MLP neurons of a small language model. Each row is named by its layer, matrix (down: output weights) and neuron, and shows model dimensions 0-127. Each number is 500 + 25 x the weight over its row's rms, rounded and kept within 0 to 999. Numbers have three digits each.
A block is one neuron, or neurons of one layer that tend to fire together. After each block is what it responds to, as a language model described it from the Wikipedia text at the highest values.

L3.down143:539515494472494511504508531545482468528485501503481476477538525522485492511495547502533548469503494474510464460478495492538506480495510503504503507485514503488472543478525510510494494492485513533478462489495484500524515531507526523471495505496517524529529484513507500545528492476478443449523485518499523503455542583465493534477508478488468495457525512518516486532515490520481503515486
L3.down387:520530513466490536525497511507489460518490487491506483499491473470507534486493451471521484517485516510517531494513482496474506486480455471514460519505502506484511474530490535507467545468500492485490504505460543506506496469476478479500501548494491470492479494485480490483495489528490517525508466469503541463434524513507494509512483489525472504500509441468486437471483516515513455480496
L3.down1370:474509488504508486488518474460512456466511524504493505494471495544487522514508486517467481487547461494491492513518480495504492494543500484498474519491451525516492492473510508529487504555493526529463495491454486531480463483489490534498522480481486472497509534506519484487499484488463511559484468515491531527493491499494507516460500509547510489500525468474500526451495455517527526531520
L3.down1371:475495490483510502452455499511502468523513494460503504502494498494498524532550448503497534462508481476476496487496503477515511501513510489527492496514521515564471441496529482515521498509520491525560489451513529461519500539513487504517482502512504511523493505517485503520499486499502526534520487480506525478453537610525487535475476510492476483507497479530508517456505510466518509526480
Description: Predicate before a fact

L3.down223:492488487537564499508493501513502529538518507499483489507488534461499536523501461518526487493537488463529550585556503489490552480492497519543466515481486524510511506505457477477494517504498515485494477466478491493527500476465534493529456510468481471519560471503510502484500505518512503481439476526447486482453505535493466496503461460478528469537473515527503493495471497493501479563551
L3.down437:457475522500508512480487496504486534527514497571502486511526483493525527541490485508519520485517534463546511516484484505473530489514485520515527481482515510436498513469444467485505507490527504509478431498493465491485458521517483496529507478493537522476469485523511518488504515460521490544487460507466450500471502545568512510476498507478510508508510434530532480483486502494510501493519
L3.down1293:451472533499517513481505514473482514499531529500477451530499482449524546494524515528506485442488526505517521512508557486491474508518517500518471537486528514460504495482512466500523535497482517468509542489508464475478496459501547509556505509478479472511506489496481505527491509479484493451460516506535509501494464531495481530464526524510495470524492484476479491536512536499499516513486
L3.down1295:479486490494443529494484531514539493515492506522494501488473523510498492510521473469491451504502511481488495546512453421498499498488457490494487530467504468505497513501525462512514516501476533515537504479530502514511484527529505511546483487478520466480522504536457499523515491479467519509470504511448481490457514363525504493487510513491499503504559487532517480518537481474518518535517
Description: Sentence-initial time phrases

L6.down1255:477488493502479536491487537510492489451510520495505511466491516519513446505535517523483470471506498495491470533535513490489469459461481528511494532496530477476538485532536516531507497468495529503484488485474475480486466511490514501583466516483503501517487481491486521494533517474474500462456480495492487515491454526465519512498493484492480513532506500506495493474521465533526470513456
Description: Passive past participles

L4.down524:486480478512547489461491492524508521512468541476537505499475469536532494521513498451456496496522528508479500455479525489514564495455461527507477543461474510507506510496489475478505498515522487487537514548545533480477496460521521473501519511529514526535499505508457516491503518475517511511526472508503514497510455513469497479498530510541526489544506473482503540486487548531522511499437
L4.down907:486528491499511528502540487470486481513446475519496485509517508524473455491539438499513496477456501506536542497492436518469508482454513525511421547487524546524499476511496514508538485519509511515485546517471488502463511495507459478486498489508443478510517492503511482483505488464537493502524465547536510512433505545470534509492495499474481499494507484501483483537501496494450537487481
L4.down1259:488504542539471506516512544509493487512517491477476473516534489549481478469453449513465520481532480458546436463509532458557502520515520505501513473522535500492456500494498495531487453529483464499523478547516474455529514521477492499474441559496434510511521506519520524482487495513543441523493507510519517454523513541488507506521466469506494515540548470440455473498496505545514509495562
L4.down1451:505473529522505504467507495502521548496463571496493490499498503508545502468459514451511506508460532521499522496505496512489491504500487443494485481496503506512525470508491514528505528497541463482488539461457529492508556506490509545498495464487522520551465533534507527455462524501492504556481536476520493505524468530495480517463479494502490490495468467526506509508544501535510493470469
Description: Mid-word piece after g/k

L3.down82:530476492522512500481479527509494531474545541514479485486530509494467425495507507519516503449472559524528513480479508476437515520492490528526479515459489498463538515482499544539488468504451490530441503475467567515497486506502462485464479455448491538525515526504485437483540501477506478496502511489523493534464497524490505524503479484549487496513538467529519500522551534549508490520460
L3.down287:541496507472512513501488505512513456532491511481492530511545492444465475465546492500499497457492545503516488497482508502478497467489485526517494495508502506515536513469489505503463447511543481494512501534478502524507473545471526504503490508505452552511484503529478495499500517517513485467506510524525502522514502464476476524524498488507484478478485503494518495496437524526563433480515
L3.down309:531487489516499480502528487502533458491519554490505523469462488433467518463507478489536496477499518501528467471477518522472481519570438484506478519505504506539520531502492508490507478423497491485488523520453477548500487478499481542566500506533511437494458507493493496532492480544488472508543493501509488521506491522530511450515542505567484501553491525497506508456513500507523501520523
L3.down1392:498487469502511469494476487478483527534511486530517544491453483512523472500533492520543492537520509521490509476518478458500519505449509531514496495505478515530504537530499521450513490500473520501529530509440490499525483515542524483520527520491493468472477477512488513527530551490506547515467490509547456519482553489538479495509534493476471419483463522493518493506511494488529489498474
Description: Infinitive verb completions

L4.down946:518473494543533498508502507506556485503509566474476482510527500498474480497491466475491483516522480520509497492506498513487481494471488525517487488476502518511490540460485517513472463511478450485503529471460523474460473509509491503520464534479505485548445469546468487559488516508491483510508519483473472479509493514474442500512471482513496454479508509533505486474543476478532511495475
L4.down1101:490488469507526512509530511520452458501492492456502477488459486512503498478529486471501506545460517472501506467491520513493527486540499510529491540496521494538525488536503511511486497525494516539507459497530479493495546519525463525504479544496556474522523485514456467506489566524458511450479491543494525500486466522504505485476514498494508453524517466525470477503536554524469574539523
L4.down1372:516529507491494490460499514513540471523493496533467492472492530497507513506486516520527466479523535508529475479489520527496475493490468492510532529508484514488424516507479496539533518507522500473510489510512478470501471518495502494486505447466502532548495525529461515511507500528491516480502499496524522527467500415511534511543524468532497460485518480509530442479515484484509496512478
L4.down1519:493544529553486518479483526466510515511499482468514557466462515482467464491479511481535519502476465521484520549502527505497462484514535466489459457517471485523513505488526429528521517515515515487524490503530511474478495527498494536510497511490456494508496560485507518480481507545471514493497483483496475536536495555472479512463535501488493472502510433467504507560474517475529490537556
Description: Prepositions before years, Al- hyphens

L6.down1019:487502470466477524493490471490515536507466488485477487489478497498507528468508494476471502518511513489491503528523508499551503463485497505507510475482477530531477478532502520508516497495524504547483523484491465504518517464489506498455500466501479504497518510545479507509460503516508483487503543478463494521512513341516504509488509521541463526484467523497523530491476458498520472553486
Description: Split transitive verb completions

L3.down466:492512492514510500530532482484520473516476462519478542498471469518510504465534517534519501532481507524531526499550496497486561481460508547528498546493510508505537520511480496532489518478509484483489493492491508507492507502488549481486473496519490520488520467527486498489431531490490479510499491488482519487480537498516453503524532502463549501514499489465535504516522535509448460507516
L3.down613:478539507499490492544493492553475507508538536502478471511485473484531505429489495492465490478479506464565539536504548500515480489531474453500514486466496509518488526478523506463456453501584476510499492497465495479451538482519550483507492529554485475490508535492481509485517497485489513504490450485502506544542518518474512504501509514501501522540500486533468518513468481521533488464510
L3.down886:488523492544510534494508503482524497460479523451494491526477487507543557534525494514468529505495493497484507535475514503445494543520535496519497493477483493490500499473488472515504480489537471508509528497531495515531505521474503477514479501506478455528496494481548496502451554505482513548488461463492532481503496518472494481496495505513471488525525462520477484491441528513478523477495
L3.down1285:463513499524531498499540474502474493550463516487503523519459480484515471502482535500526525532495492502504516549471495493475465537504518468529506493565500507470518491521476559512478468511505544461502489485491496543524469499443502470511500530493468461543503524511492547477539426535481515475481525491528504481493461498496469509540519516498509519485475554523479505511509492502484504500488
Description: Word-completing pieces and passive continuations

L4.down24:481491522460532499490455461543493522517542458516534514491502518548513506516489522532501487512490511519525517483498483524516502508556485518560503529510516489534501521494513520519506512572473499498511469512508495508471473489513536461485458550514510470543489508501492515516452508500521494473453485515530525456530502538482480448476495510514524506503479549532476530518470483488536499450483
L4.down263:519509492506476479482493506534481514477515464484455503511484497521522512528488528431528487436504483547489518488506497505495526517503517461492481533483484496445451509480510519471510487492489508495484526526541445543528482463502520510515478481521522490532477472466499508467527502497499492533448463506474480522449495542514513515511500518481518508500474463493483527476497491474558494480447
L4.down873:542472503517540488513538520496498501508514445512492490511469497526451492477533485487497483516476526513467485502495500492462508483490470496484505513525479506502498538509495513518499477479489513473467496501496529483505522526502509511508497527508519556494478502498491525553484472473465475552546494477481492505511506503507498519469501545542504487515472468450491555466458472456505497462480
L4.down883:526504497505481492487491503460474503496472505506499526498516516496508480517527491517533472476488482494468533469530517500551527525477490509521525512534467494492460539476535460502491485498513492545515513507490522531483453500507521481523520510479484489452428494534497461494502470531500532508508539499494487524521504529491441469523488524517534513531474466531524497577523513479547461545482
Description: Team-name completion pieces

L4.down898:486529519481503443511479526485492527510461478495496467518462530491534484552522511522500450474495490479502520477526524492490500488477519484526502522472502449500460472515546492458531506520481515509482517519479494494525517510442471489502488488546512492502502511505488498536465475460514520503514490484509530528480496555525478501438422465506508490546519459485492518516518540536479535497519
L4.down936:472507502542481512511501473530494498492494471426526508488478484503489497502485484533530490513510506488469478476460490503536511531495509491463458513487515534493534501475482552511485514468530450492515504534488475527473528466500475511516489535494501503488528534522544520531491473482499517534497426474522540454496486514527502527503438558491507520463510487495483464470545497496488512464535
L4.down1097:497516534496472535550515493531504512475508486473523484509551497470516518465497511527505537491480457499518467473555493499525553453484495509503480501519492481519474502560564510501528530512451513509510508457494494485519488500496489519534497488462497507499479499502503511518536505516548489532525487522477496484496508504495460518500536523550546491540498481499429521483498476475541508472469
L4.down1122:516519504484512543505477501527534485518534514500520527516446536478481487508518461495497515424473543481485495506511499521497483547473502483510525501505571483488496445508549521561492470499513495484491519471522516536510479524499523519504531540507518516510533525484558530513489513550538483501463509448507486526475537546466505489484461520504494481525481469490542475509481517501509542474475
Description: Formulaic encyclopedic predicates

L4.down183:519529475493537517509508501513489521493479514516499500490511488473523503483510522455493480470507486512494520541509498529519485505496507480520524527501510487500464487505529462522497515518512515539493493499511511440513491523543491479508494536506485512524503517487470525483435495493469514514521508490499431519441470328552487498490542515555456491523527465460551522524508471500500519500465
L4.down1036:476514507499499475494502481508499483497486478508508479505546437466532514447500466509462510479491496522482473502520521505508514476507492452527541543535489513485502505475502455590510511493514514458482495472466517462534501505519519505523487486492490517459488478494490488452518520518535527521517522519499523504487513476478472494504504501496475478504517452483483508522531475504526497500514
L4.down1117:533483476488445513434515491462523516518507564505505516511549502490504539506473500527491494514536500508479445502480507462499521524498510514521521536501520541536513516493484490522483534470538496497473456488538485457508503485518536478526491491511496506449523492508483540452486518506516486490412501480483481512518509481520492531519516541468495471487503484518462507512536509470498482531463
L4.down1405:495522499512510512506553506506511552447510463499498508461471543464471461491465509460507521540483523498509552489482477533522532542517492515512564502477509503493502521530497559480485511502517499533489468492493481462477515552510540481506463474517544487492514502507518484540496472471492463516498519449473488547455502479488538485509522500523503522550474492523463506507494458517510497499464
Description: Verb after infinitive "to"

L3.down2:492471517518512489481493457525508538459502504456518491498475518490521542493512482454585507483515450524486529540533490471516434452462533460460485545493508528519469490504522500462502501502465485497523487493486507486518545534486509503571475489492512516524452534506509513463488521525478514512474512525529478543466512524498457514502510515531484536532485484453472508527504471455510533495478
L3.down350:494503482513487456537507486480500505514464515507491466505498513523518505471498471463565472476485516547466477496524467486516493448502505467494531520441464488493430481489510524468513506480481504506484494525517486466516509521475508516526498469543491501509487558511506497513501422478476509511494513495509516482517561493466498525520544542540528556484472477485514524494532480485516477512475
L3.down602:536512475482502509488478470527479515507507479480511507519506505514495468508522500455491476491500475494521543540499483499518519483483474458486440516510501516506574453484465545539513513539531515517529469482477498518508520477498522482493528545535523514495520479466487515512526498458504480562505486520476449495483492468524495483535479479475453490512492508496461466524461487505522501519506
L3.down1495:497485510476450480513522481516468474514533507523487492544482466492507482505536494491481467498487504495458450513525526501518513489514479488430498493468492486501436514488515494505492539532542487534496462491516495480581539503464497504484442500484515513510502514491527503483472462510516502518458497484495480498509547552483530496551519479477505504519521457505519489518473496489521499481462
Description: Name-completing final pieces

L6.down1515:503499458481484534511500498496520516474498526511447441491502471495478465470511464494478498505510509512509513528502499490493497541520472505526449497528481503523458494498496501519495491462501478505481516460526534519539473514486515554501498509501532539529495514529505479471499486489514543548526514531521493453449489464439478488491455471476492505498438579493508500469459483525531455550473
Description: Mid-word subword fragments

L3.down738:499463454498499515474504519486511493489492498554518519497453507486530503515497516495534508535541476498488549468474484452485478488469514520503496501481483496502512502507493481489519494527473471489509467465505482499462536508524481497527513498528511456539529499517507476503484492479455533552555510488545496528480490501506496502464501493471493512469489499500529482477470521482511473500495
L3.down889:517444517492482543476533463524534462485479492514487487532541491520499479503501505487515533494485492481478500484494468511495471506550505463509459522501516530505517511481466506492517480531527468497481509500472497513490462521444510528536518528506489491520525498523535498505477510506533498489526433484459514493524497487515499439504505513514512491486507479534526474493552501475510477511503
L3.down991:474557509490487488524517492506494471514499504524502493480503461475493479441492495481484452494564510498530518510473463501516490472482480485500499468554488482482543474476497525476501463498514501481506512502465533550474544544479531504487498513518506480522474513478514460516464502546540502463472499509501483481546481513485498472493498493530536505514504479519490465504474522538526484490477
L3.down1060:520480492502511519474504495512501494541490503508531549514505453509497519542542499508506477524502463499512515481488502506531491506504525488509438501472479513484484496539495479502514520509531526542438481493504530473500481503453510504496495470526472456485552513540538448510486526495532527455539471511494477517483482540475507487494521478515460450498472496477534514447486499512518500538505
Description: Mid-word name fragments

L6.down1012:557471530522487487536495476494508508520503505523483513505482537532448509503474449466506464462495477489491462488498528527466521501477480515500508466505438508514510493498510458521473459486542499509485502484535508512494489511472490487522496520548482493499476456479519497521471505476514498491527476486513507481480544443496477522530471502520495516525519498530499481511534461478462485501502
Description: Proper-name endings

L4.down71:461494542532472505559545497509520492498474523484481490506527494473458515475484508478521479498525541481509515497486492509510513527548507488501485554554512495531517501498481530477474497478525492515449506543520471518550460498500447464534506548500468524519468496428507473497504459510472493533514547536477486478520484472490515476522492492551545506481488515446418514517468468466517482489511
L4.down385:497506503541471489511481508504458492500543507467504449522519465495535463531504550510496486479491528540531500539446530551497484531482494483521510521548512482489502480466535495520482504527491549452507468527466550480465481498527498458510495490480487519520516493439538473485480499521500503506460475450525498449485478504484463484445482538516477506521469465488479502519507481506483517480487
L4.down727:474510440477500510500506509542517501499476511516511531489526474436487468482483490487532461507480564510501444493480506462534482488514495486565515540493487531537474511531491493524479536505524472462485502448521513500540492486445547495476500496455488500493515495470494467505541488462487492509476486484502481487486481480529505498546524526513468500480506492516531495517492527521502501492477
L4.down1430:503528475512463535492477509509444509505480486497517473505512497526510432472476494492524497491468517494477478499448524509459442491494495519469492523544496491495566510508496438543517514493505542510457497501509523482491545505547460510544463482480495539515511509473497491462504495491495469522498487499488480532423489534522552528493506540482532552548507435488492502454516550496492479522498
Description: Predictable word continuations

L6.down101:503530508526500491536510514492466525517540499506518512503512520505512523513500454500538483519508532505494518493490500517524511520482526509533488502492440523497492518496499498521485521490515501532495486498492510486502476520480476515436530463515545517497477486554487518502498508484480466508471486494499439488481484366508489540472549517497512507458534530451491524495515558507465505508511
Description: Preposition after verb

L6.down1211:489499496484506540460520494502489490539516472488495514506524536521528505496537496498490476526487521486499478549494504516527482513471481497477453519563466511514506501477468510482517511510477466519508488487472491496502527487529536495533501466516508531497524469490486481463527535511473494468512484552500536494532527554528522494491507499480480510483522452513521507563489519486492476506510
Description: Time-period phrase tokens